python train.py --num_attention_heads=10 --init_std_o=0.0 --lr_head=0.00436 --schedule="wsd" --max_steps=6954 --dataset="wikipedia_en"
MLP neurons of a small language model. Each row is named by its layer, matrix (up: input weights; down: output weights) and neuron, and shows model dimensions 352-479. Each number is 500 + 25 x the weight over its row's rms, rounded and kept within 0 to 999. Numbers have three digits each.
Before each neuron's rows, "fires on" lists the tokens most often at its 100 highest values on Wikipedia text that the model never trained on.

fires on: "1", " the", "le", " and"
L5.up2953:490532528492502462473453507483499505478545472499472522517518497526467499468460476505515502483491468527516495495509519472517516511509503537518492518493506499507518487497541502483495524482503502503518499548507513492502506461514518531531516489459478468485521523493486506553570530501502488499548501482498497482469496470504496516470513458491475565474478490510496515479498538532500527516486
L5.down2953:489505469475500461486532500549532525481492465482447468479480514527513527465503473532514521463477509503525491478496474501487449522485497491526483499500483481534505541516518496501477468490543539526486518547491466504513483498534522464478504520483508502440506497464515469494471486500465528501527511482498512486458500487481462456495514491485527526543486496452489497465501473492487507469492

fires on: " has", " would", "==", " to"
L5.up1715:514536502489478511509513530531553494504455535484526503564507487524468483445514481476509506578501539513496541474520489462522506483503530517458470478495512524534495469510480492517533478491499503482485504501490512497548497487496464493524516492495547514524519481515457526501474486509483508524513538487457507529468493485536533477503504542491442522475523499538485490536479542526501467495499
L5.down1715:486532505525523477464491533495475497485524519517496512491554520493504509480479513551454497524481482465501451500526527498470510462487524480499555518514493510519533491454494503486484486522458528458532479497514459485464513535501477489476515482492462504513503462455466473522502527493492489577495493503475530516514552493512460485493506496490544516512492524482511534450474520488492475511514

fires on: "-", " of", "er", "th", "ir", " Em"
L5.up2875:497511496550495562490509473484500496489526519505521523516507499511517487487432528523475491489492510511478522482483516465475533500506465488479483534521501553483473500468492500511479525507514510506499486505515514438515588495526476475482491533539480465517481454482501498491503513485465519529535543507480510511505457478519499490492502490554467529533539555490488490542506488497505497517527
L5.down2875:506474515496540513494505461489478497504542509511498526495502553498477457530471499515510519511504486493504479479486541500519551506482512530485516459518505532510494516494531493483464512505491499511506492500474495516543483460534534486517488475497517531514483505492515521486534512488478478473522527473550482519477494475534534500504484496513528483498477491498526503501574499483509458524526

fires on: " the", " in", " War", " for"
L5.up2144:482519471511512521438477520484478516477494516542487515477565494485465497500519509543511517526485492518477497451532474480499452490473494513515472558523496477497448495470531538519516518529472520491488494502519501489479529495479486504486481505465532493478509496533508499513515527481481489521520472532494458509493511497493530479471436526497468531555468570486501494518526515481507468535420
L5.down2144:510465401490471499533470480518512484483542529477562510537438522489491551479550484502460477462485504501513507550479473489500506493495472458486507456484536479521515494516506494529516463500518473488466469494482521468477503518538477536508491543536524510522537520472461526467534484528507488474445532520512537478478459513485476511510501505479478470454498507513493530496501482506482508517510

fires on: "s", "le", "8", "ven", "en"
L5.up339:516499554527496549504479524520494472480526465473517487469521554515478515495463509520511456468516505531521501446490475474493530486519518497506502471520499513501554463474490499513469511466452505492512503537476511476482563519505457546499502484478513499475505537449525518472492533524446442507551491516502499530440496459511520484516524509512465504510469513514520542488505498526511489520491
L5.down339:485493493507542496486451491502525491483461501469528505518494486463514498507533506445500487539510507519512504492491472506520511521494470494477501484520496468511513487509517479468506466485447507485478511490511502508510479469465559492473484501491483524477490545511453551491517499538551502511499545497495509518478492513460528526532502486512488512473530504513538493474493503506467506459492

fires on: " and", " Re", " re", " First"
L5.up1648:517498510516497491517476487529538502495504491474501502544471507511494504495470506504492471522534565512520501510491520500452492498568515541511472499496479513504477537470497522512480503520495486481537477531497521513497523469512475482456517534492474491487472503470459539473542452483488527528496521514472472518478493491519515482475516467493530523469485520516464521510520485486507474501511
L5.down1648:509520510485506503510500464515492507472496498498463508513498529504510495477524518497520475482479529524547485544463489505524460536496516544447502522487484475498451524512498459486508462476517479492526504546508522470473523484485530481528491469525488491528519472437533533473469494459493469503489510539476517513500498471514483491475506477487516547502479513497503500500492473481515483454502

fires on: " more", "-", " most", "c", "tro", "|"
L5.up36:502480523505520502483490558511519500486495548492466505526512485484501520516507485502500471481547491496503530496495532515506545534524501534442469533514471493492449477511514499497502464520504495503511448497516536511501533482506452566439507500528496493527461520441498497487524504494523526506512498465505511496492497507523495465443504516472491495496472523478501469487457488508501458433507
L5.down36:498491494509508505471515492504514477506499469468480512505515517518514519465539479490506483500536509474486501476480474523513485456528510530495488482496514515490508443527549533451452476543558499484446519485476463516562487488466498489493498499462513475479462528478524527504441473515415508521472498465489494498497511515460476487503489473508474479517487505492511484489513521456494509483470

fires on: " ", "-", " (", "1", " to"
L5.up2867:481517498517514481498512505487498520460502488509539523498524470500486495462490447489492490511486455555524462512476561469507533506500520515481492493502527485516453449468505502504480516546464486493511497505485522473553515466503479523442515570520496516498514490475483539470481497534527492501509487535496532521517503530510481433496477480485444505484448485522482516503494496555521507474487
L5.down2867:505533531468476551432499458490536519456506481504499493491559476532484476488504498524509471524468535454481463496497516523504485473484474482509502524501494474524506498543473577512474493497545502486462495508508468517526484525463522484506519491486524525513480492495487469493464486477499494505505484498493491523489528514508469496497490504516529505531489492470469507510470488492530507551501

fires on: " the", "ma", ":"
L5.up538:501481538526508538517502476486526541487494499486493539527530554509517470514479524515496487489500481553449480448482468557513503528482534514517485561499501520522501505491534529454511522517518540496489520564511490475471514500506503498514476490460500509475517501518481497461511471464455520500525533487503540498508453504513531539473487506515489548549516481509551520522486516507493500505527
L5.down538:492465475522523478507477551483474474469476456510471501459482506549490485493487500506534473467468528492479480574480464535498477458506485507545509513481506528495484544540485481512516504479473543517479508537543484515521493524511538520505456487512510507496475501519537529512488479509524530492464529512458533520491490510560473479547493495520463482454492479503490467496483460525503512503487

fires on: " as", " of"
L5.up246:461536489517511529500492520481495505472528509511477500479491530460505547507461482525484504476539506454513482491472539496480476498513502512494497462479484519466512507519464494494471512483519523479469485501494523518499514494496527534499509520500492527501454549544517505481472526493486515526518477474457551490541503484513519511500482495497499496530478470501501522525490461498547484493483
L5.down246:511492503540468466527541504496524500495489502509484465500533506517477501462452486489486496554509468497470509527493496506436505501461482501486510503485493499493499547539452460461544513516500538496561538502483504519484461533469478480514501516512513460471506492460480488511516487498503497485442497519523532499511498487490484472540548540525509487517507529491492450478497486503496525467540

fires on: ".", "th", " the"
L5.up3199:523519504496474540541470498511487505466502457489511482487477450538493504505484470544512416508530494465517508459466469497492538491470518518559471498518549523482524513508523493485493495506506490485483516490539506504518538527502469509525529551487520526470457467471537504506462474511493533546478507514481513513515502471518502498418482516494491534521449520490495492487481510502513492510465
L5.down3199:461535482530486491515513529517504498444480545504513493487494499490456496477521512489491494498466481526534514480496530493501524502527525514506495508489467450474513531499465495490506508476508489472495521435522504471530510523511473527490470526560496483476497509486520576486515485512538533496439490485484462516484528492528456501517459519508466468498546488497522488474515478525512483503510

fires on: "8", "5", "3", "7", "2"
L5.up2132:488477516521500485495513476485499509491509508486544491513501505551488552516472476531456473529487477501501515462489516522494536467533513512504493490503532489495507468483490543480544443497530523473482507505497510499462522482519477504450515563481510516526532550452504500535493448473519524486476520510505481505481461516482466531494509507503519503515495506471516456464489481511506514473530
L5.down2132:493449468479510503517477493524533469501517471496466473468497545506494492494449514493527511517503481495500471480488488506481493489520514487510471521459511469497491540511500561490523477475501561506509519531500489488503529494453495503523461458512469474516539469507488501473486504550480491500490499500497537471472531505498481562522483547491515479524502518507528489525519494488482517492452

fires on: "0", ".", " as", "2"
L5.up3154:497481488520538512525484533517505489503461517492521508499509527526484549506512530513494495535510492482453512493494465472494537478511551493472510488458495492442495506519482553514518502515510541494483518492484499532511501519469493494455499522516454509476493518503470527453505512511518458533576478483478504497518511443479519508525498482457501500549440497497506464479482458508491462475446
L5.down3154:495510508530560472463507474495488515533533509494528518525515488516511537506493489499485460475508469502503470561503525511489530530503454484487485499502478497518509516485500521523469485450498502484492515465537451515503508550505490467500481507515509490503511490485505515532528500502535477526468466456511492520503500500475492504497515507468484489473478468533491443484507524502492538510542

fires on: " and", "\n", "and", " or", " "
L5.up1507:493478504517494554538513464526489527509479499487583514513476474507462535547533493494475510468532500517547502492503509451456517529527502534439521478495495474473506488492495494545524514479507543490468455464507537489513509445486462536510498513492480516513468519499469518534544461499488484477540478515467447525501521475498430470507489536499511505512502464476462465516502502507552492477486
L5.down1507:482491520514502502525528505547466514502461520477437510512500456461479490476496498495521457480499495434509515460463508506522522561540548491508493511482512527510525519502503477498516499492456503527468491528492537474474508488521487503509454496537490522470485466462528524523506482496441499497524513497524509567483482523506482527474486496533507471503491517492495525477515508469499515513497

fires on: " |", " of", ",", "/", "1", " with"
L5.up2718:496484517517514468505446497516507512518516525552510501494520499504508483473521504540490492487518512503512493496490528524439520485515572529493489502519485478484491522494465491497495510440505521506476484523517521507538550458470477519503544563502490547522499531481469524518521512486460483499541467494434543513482495490488538506441487485496490530499511532505506454495499467515541450482490
L5.down2718:526498482514477491497500535538481501493506489497520492513541463486471515509512519469487531487491504525449508467515485515523493493490475515489480462488503505493484490481538498527543479552477510513504499478477496485530452530505535509506486465519508477493533506507440480504530505504511488523531513469538469462466516502454458482525484510524505516491488449461499526468547466483501509495470

fires on: " not", " never", " (", "t", " Year", "0"
L5.up1130:485485514542483526502503528510496541491474544516504532550496497502481515485490511488525496537516502472463515515468501509505509481533536485494517511466505504496517483484505522519499519461529536492471483451468510502529491497501476514485491514535563507469501478490516517465488516545513536515541504445487471505476520535510521519468534517486481507512514529567505456559497490532523489469512
L5.down1130:511478491508524459476519488506518529497499496473450503477502499489480500522531506515490538460492482485508500480519526554475498458501498471505493479499498475472534486536458505524525526486485535513496477488530527492468498512497478495537535533509537565510490460478511448504535519470496518510509501505487517492501461482503511474485540485512482519510469467479525484508525518515500502522507

fires on: "s", "N", " only", " himself", "ro"
L5.up1769:508556496518462507531517496534468478485532477500509523529544533518509477514487494554524486515572471505503476520473490496493529523533479497502517476501503538546494487505536525499473484517479492473487465524481516473429491467510564511458499482526504507466497479496510527472524539541495487517522527498480488502478531517522527513494478518540527484466510487512524539520476501549487492442470
L5.down1769:465534521554532493473471502486478482493467492426494533516497455515491541520490532475496525449517436500498500498524484503501525442513503500505528498491522479482484497512511485505477526450512520517532518491517488486487515499474528472517527495462502464493474487478454486521502480524530506545523494521442459491485509492454484498521486480516442480548468517497478490501480518485491480484505

fires on: "d", " be", "cl", "pos", "ac"
L5.up2342:484477484472496523495519502556504511464498491484522549512492501562485459450474487484484463506459515497494520474515512485503488528484469502482510480462483502510442464481459475464483494539495536542490539574521508489495502473487523499474479526450477505502464489449508526490498463505517490458498469501500501478473464476536482486499462513524532469500489509550504445527434502495498509474508
L5.down2342:468484496511509467531506490471497496497529495517475494458477527481482482569522452548503521477508512453524495490479510498515497515508465492464512491469527485533475501496545508519500496500515503515478502491478524504480507473547519484493488513478501480498483522478480508485498490486525470494528484493519495512533519476520501455516506503518486497501493500489484512539393479500461459478552

fires on: " a", " A", "0", "2", "A"
L5.up1361:509505485491549482522479524514492506499527472506504513488530521498481508538475536508531498500490471522512433532491478521487498476497518517519523512502510485500476546465491492531477534486490498515479533544520527495464520495500547545532490494471471535461549466504462543499483520528488434508519488481511538499523484490483543478471495557516527474498472552489518472534464510490508478523483
L5.down1361:518485534513455529472519505550520533491523506487544474518516480521509545523529478505512508471473461483495496532525525517511472525492521530517511545497459520476531526524510495508507470468485470510506533520544481492523510488516508490512499504481502522515525514541518517524508500495480512505500482483539519532533508513511474485517502486439490469524543468514491514509495478492477458481529

fires on: "0", "-", " there", "c", " ("
L5.up2559:552504497488486526480524479508535498469499482514493509554501522506484482471509483479489521532543468525500461472456483482514456478483502551537519492447540509470509484505540495471492507543517520468523497506502478478499493519515444539514506469438541528500508488514505464538479533526530465556505485521526516491504477501505522483515445488499511530470528505493506489516520521491506464461505
L5.down2559:471464528496547484513525499535501487496498496503515487506522486486517500528496500548543492534491540457520516506519501539505487477464546506461475499481520507519493526546455512538498450516522463475470452509513524506519467519468471466517532510484538503495496517549494516468530504452471504474469517478501467480498511497524515467500529463499500522491459487480489518484475513491527476540494

fires on: "-", "8", "–", "5", "9", "1"
L5.up239:506537482543514493513490497542480525471496516529539488506494534534514535529481497519476492509467507504489539457510480517516532513530502552501468516488536493517465507536496504495485498530552494501451531523549498514490501484506487495513542478515472490469479555505486469471503476477482460529500511496484537506501501537535497464442503512519511502454495519446507468515480498516489528456484
L5.down239:473482471497489491499499469521487474515504498477492477504477521519487486492443496471472500456487486518504466458467455506480465501497499505460492493500479474504514532526504478498452509527525498544494511506512485522456522495481469484512511495534491526532480558534501480474470494479499483476508515449503477532528530503467529556468461520447498520491538525495487482500480527492491503446538

fires on: "0", " South", " North", " Middle", " New", "th"
L5.up2047:478499524498468484507440518522496483449506521501484522449501516505492552544450494547504486509555500550478509501520496471499503488481493496502477505494544476495522508494488488494471464492498486521503499506467507508492498471474498524465479528450445561466479516509508558472472432527507537527521494511508488503500518493494496494508494506514524477527459518512453477532473484506486492510470
L5.down2047:492508520556535460517549472514467548539522515519497509540492527498507486479508488482536512495479460510521514479483503515411498530469500511484517501505484523457535510516506501498485475551491508503507497487496502537511506545526492486499488513521471489528478488482509536513545474519503537512498499505519483486497452478497482471495494506497468490498529436534558454520451488466547502468509

fires on: "ly", " the", " of", " in"
L5.up3151:496559488524487501508473484502527494506533522536541496527489493537487500468494502474476483489537519481528495501456513521473499511520473513484489444466530534498467476474532535503484493538530538517468527563510502529521526494548539531532516486506505543498515533472471495472499495521491492508527489514472509495506498518529495504475460473498487526539504507515504457506514475465509504461517
L5.down3151:491535533453490506518503507502498476503498453486432528489535479488474508515510494487458547488457474507530530537508499499528432463518539482463477551530485511490537521519510494458503494476530500499482480563520474512527513498528495502503513509476450480484530491492512477472479490516523539513459539517504532472498533479471462512488548529502514457511487544525515460475497505508521490440516

fires on: " |", "ly", "lo", "ri", "ul", " played"
L5.up3192:520487500493511527490494524466514456491488542528476557540529540510485491544489503546479551535472495461534535505444524485509493527495476557477488515502486484434496484474516532508531542523471480471469501525524508503510503518502457467498506493500516539438495480482485504480462500498530534516510496475525469523523483516485547464483501454527493521467500495517484446487472453520524497504506
L5.down3192:481512523524493514507493544542459491487506537495501550480511498469535486483488486536505448476499534509478478474521463513511515499521495481506508511514484450492468502534504515440500523510525474513485462508495518507487496500504475448486495496488490495485467500517541484470487474500521483504480534474517488461531502503536480460494500509493546461518504504457502521505480511523505545503517

fires on: " to", " could", " can", " would", "==", " |"
L5.up1279:483515519465483509478565530523522462549503531529507507552489498540514516492483458498467503565470555448466534498493501529493512494486533530485496509525492520520513480518496487551511473507489500498528536475511496521464524510517512516492543475538495528536520495506460490509503497522508494571490512464473435507479479496509494505497515502494505525492502567516520512550432520541535497488489
L5.down1279:509522489508516498494500494519515504498477477469513508531499507492474524456493495547504503487510509512501457513508499529495485511488511485513487459525499489509509440488507456513506496481489506514525543540508519545490456512498508529482528521493510491496480501501498498529507542477473538526482464513468476483482558471488492483516444488466447543450461524484477503506503480480481482530446

fires on: " ", "t", " un", " will", "-"
L5.up935:460510500502496519503501483515501475496536515495490518530530498512457502499475432446457439499531506483517500501441459429524487479497494499476474521499498485514480446494488486519499506507489524477513535496514504451465507513540514497506491481496538472547445470502509506539510453532503463493501490535517471536497476485506534462495497459502473495510531502453525519513529523508516464505501
L5.down935:511455470506554504494487539531496541519495524490509548480506503488519514487497529497513484475489505518537531495512483548466499485501497504518490483506501477463485506472482511421490503527445488508548512510488496542495510501549515531489493492522499529469517508497496494481478485487506560517526536446515543512488518480507505484504494522523520516467461488468510537486506484483494501510539

fires on: " |", " he", " at", " in", " what", " the"
L5.up2917:523512463533545535505449519474517494475469514512497487522562489501507502478476476544518492529508495486443534448488538453468506501518529522501507473503511538488508436502486547507485498540468521486456479511549499527504540523485494548498533465531498492515506491469504519493530502521504492497457485536520526494478498480486474458502515504475515501478491498486537466521493489550485484487420
L5.down2917:500496508501436544493459483515500492497499499459516464513497534466494475501503466516536476521515546488487465510510448491485502467522481469514434497486511505539458551521473484524483495459555513460500496484502504506504489518502543460467470536509486465481511513491509519470542476484482509514501510535504517501518509498494520568558498513512437523493483513494468515509459513470456498511501

fires on: " the", " as", " their", " other", "s"
L5.up915:496514501514521507471506490486498517474552516525515496503471454526494473474522453515505507499515536480530494501481518527472502521483520483468489480529497526516455491528497521449506504509497471491473526504495495530492561454524496516519478507458526543515485517439506480465508467513504511481501497469518533463483508480524512483477457480470468501508514495502475493526508560503503495497469
L5.down915:463519462513515496499453518515489516497490460478495518503480481483526516496504546520485475509517472448494525521499484469500507555462473478562522512518474486469533535480487497492491472511518512508544525518515485508515484514494509475493491510510494467469515520497449498505521518487507498546491532524487475475496490536490513545491541501523517466497475514487472498503453471476540482477495

fires on: " ", " St", " W"
L5.up2364:473505515504474502496520502491441500487492514495507488496493468516454475481488486499468492559489514490469476502494502454481488523525490495561497489457496492536495561537518482516532493505498567497508515506507497457479481491491519544548526476513486477475486570449500517487492507493513465532511497540483517518506498495505511517509529494482455479547510527552505514538505498540510507489453
L5.down2364:536482487502481487530498474470472485490474486507531467498521497505483437513519460494492469473483472488474539470500519511501486483451511475519506495536503503482442427499478530455510461549431501491480469524472465487519489471490491485464539503490487537503477473540494526453500502550466501521498500497537513468445545549474499533513504540521528535459521517498527532495533465495511494511548

fires on: " to", " number", " of", "1"
L5.up1292:510501524492521494504501569466514476507496503498502541533508508461496523521473491527515548536520520501505519473478531506497524527501527513482495526527520501475488522540549498503493494525499493511479522517494517520483476487476512500494500520476485520532500494503480457503448519495479474518541486503512470479541481479534478522494500544484473544494519511569517495488496514514486533506479
L5.down1292:582534489494466478464553493452494495499470497550494475515498539494492499471501525552544512511493455490496507512499527483556457489535477517521499531474519549536482498510519472510539502487501506475481523484525461514509451523455471486500543485467508519517555512477470496517533463489478468528481542502506527506464492487476522464531457547473500487466496511481466518540485487508495523535515

fires on: ":", " Party", "–", "n", ";"
L5.up641:472471525522533492533461525501445540444474493498490513492511518543482515476462547523489508481517473513504540481526508528500482510526529495517507482501497487556530516479504512488521518467481483509487492501497573497528516531520512549489477495521483484454500509501500545522440500512448496482516489486548523533504493480481511540492508540503495542511506521537471504549508459515510543482489
L5.down641:512472479484485503454497493482481509494494490495526509493518515505472499470509455521497514492480502508469494503472495464460475509468539476515486479519514511496516508490459473473490491552521495510510497481502539501517476518493548485492540462485516517523472505453509472572551520512524506526538488529509512473498491507518475524502527534539509538470479519474510518544528524502489544496511

fires on: "2", "4", "3", " to", " ", "5"
L5.up2604:473477529483500554497510511524505515526484496559464517495540508500490492499487532521486498503522500493465477511486495503552481534513495509505467485502479476499441486526533485507537488462492537521481516484512503486476469504523475510508519528525499516486529496485460523472457514562493476508528481474475490544523502497496531517439502559535485482515498493511514515476499515490511529531539
L5.down2604:507473467514525535484474508481513472504426485453486517496477520517496503512458498489475492519521542534512505494529524553485477506519524475525451528496493552501528534471522478542511512500481502476538504525479510532498468486540517504495482494487496494517545524517477501512503530509498497506479516517520493504525468503504465504531525493495485548493477541503501461504486507496500519534460

fires on: " to", " not", "ly", " never", " first"
L5.up1737:531525494476479519498473500507474482474515511493498523552521548508501482457492503514518533502498512429476505503471504499500517506497484470538548530456505501511460486509518525513527517511482510471490454482518482515487507494500493549469522504478500480503504507454507547466479481558530488483487430473528500514517527476501466493488520528497523487468505514503500505508472461527506467517499
L5.down1737:509462520514497471476512529480489483508482555472540496497473547530495510509516503470529529480522499473482493515536504501505453512500502474466468476480476494538516495471501510502485517506480572463497464499502474513531521534499478543525494472479499478505496513491449501453541520507497473515456479503527502507474518508475476511491479536429502521537542556503505501486484487552501489520477

fires on: "th", "-", "w", "ra", "–", "'"
L5.up1928:488512523501524525470515486520522548462526508506544498494529572534500484511466522501522495523488500502504533497492539470488515513505518531503502496517487489481453489507498516557494485523468510513494518543526515475515499483491458533524485494521490505475497527498491534488518541507534491535573492472493501490486521510483539514466512461491505528503464504460511495480524443540515517475486
L5.down1928:501539525482481496501499493569484476490493512497487514478508492507545461510463504495495460515452518470510485483502457493460517488482484487525553486495501498503491498455509515453486536510509508520539507489510471475512517474486540458497520487530494471483490502530523528529453501460479473517507447505512502505501509513488474455491513519560526535487479502499496522497482533500488503519498

fires on: " ", " to", " began"
L5.up353:482525491506444509438483516486494492476499513462479490531487511494489498513494480533492476520537460524495495437502521500543480508493499543511472481532530517510461490508602474488579509563530531505461500476517489475494500478515498480509515532435503536485503518474493505507476487540515461556476527510541482507511503476476534478499515512518497506523468526553518491494488496484499485497518
L5.down353:455516511523457485527499478502520534435489435506519504492510501511468487531474464499503557494523478477502502513520511516490511477490505494476512521522530472472494505504523521483502489492509542509510537565513550518516517513511503538474511508504433510534465515524483516438488471491523514520496524473465511484479503571469478561472484517549516507485480507440489481504434502495481455550504

fires on: "i", "n", "u", "ig", "li", " short"
L5.up555:459515505537531523502468526490490517445509486507521504476509520515544516499440550535478516510501496489501538496492511484500500464522527488514492498523553484517472464454533484476480521499493464465486519511500553467469534501466523509495531545466460478502512521483478548496497499489482505532527516502476499505481432498509544541521476487535465511537477509503479527463521493505525485486511
L5.down555:518459502504477490515531478506545516502486495491503502533527452475497491497537514459468518496533522511503493497502483453479540533502514493497498525493501508485529493521465477526477504567473509513548428487495544480480484494504525484474496463545510494528465529501513504507488497505527501540508496531461460512502498483509485444448501530524498524459535512497506484547503523484508463548518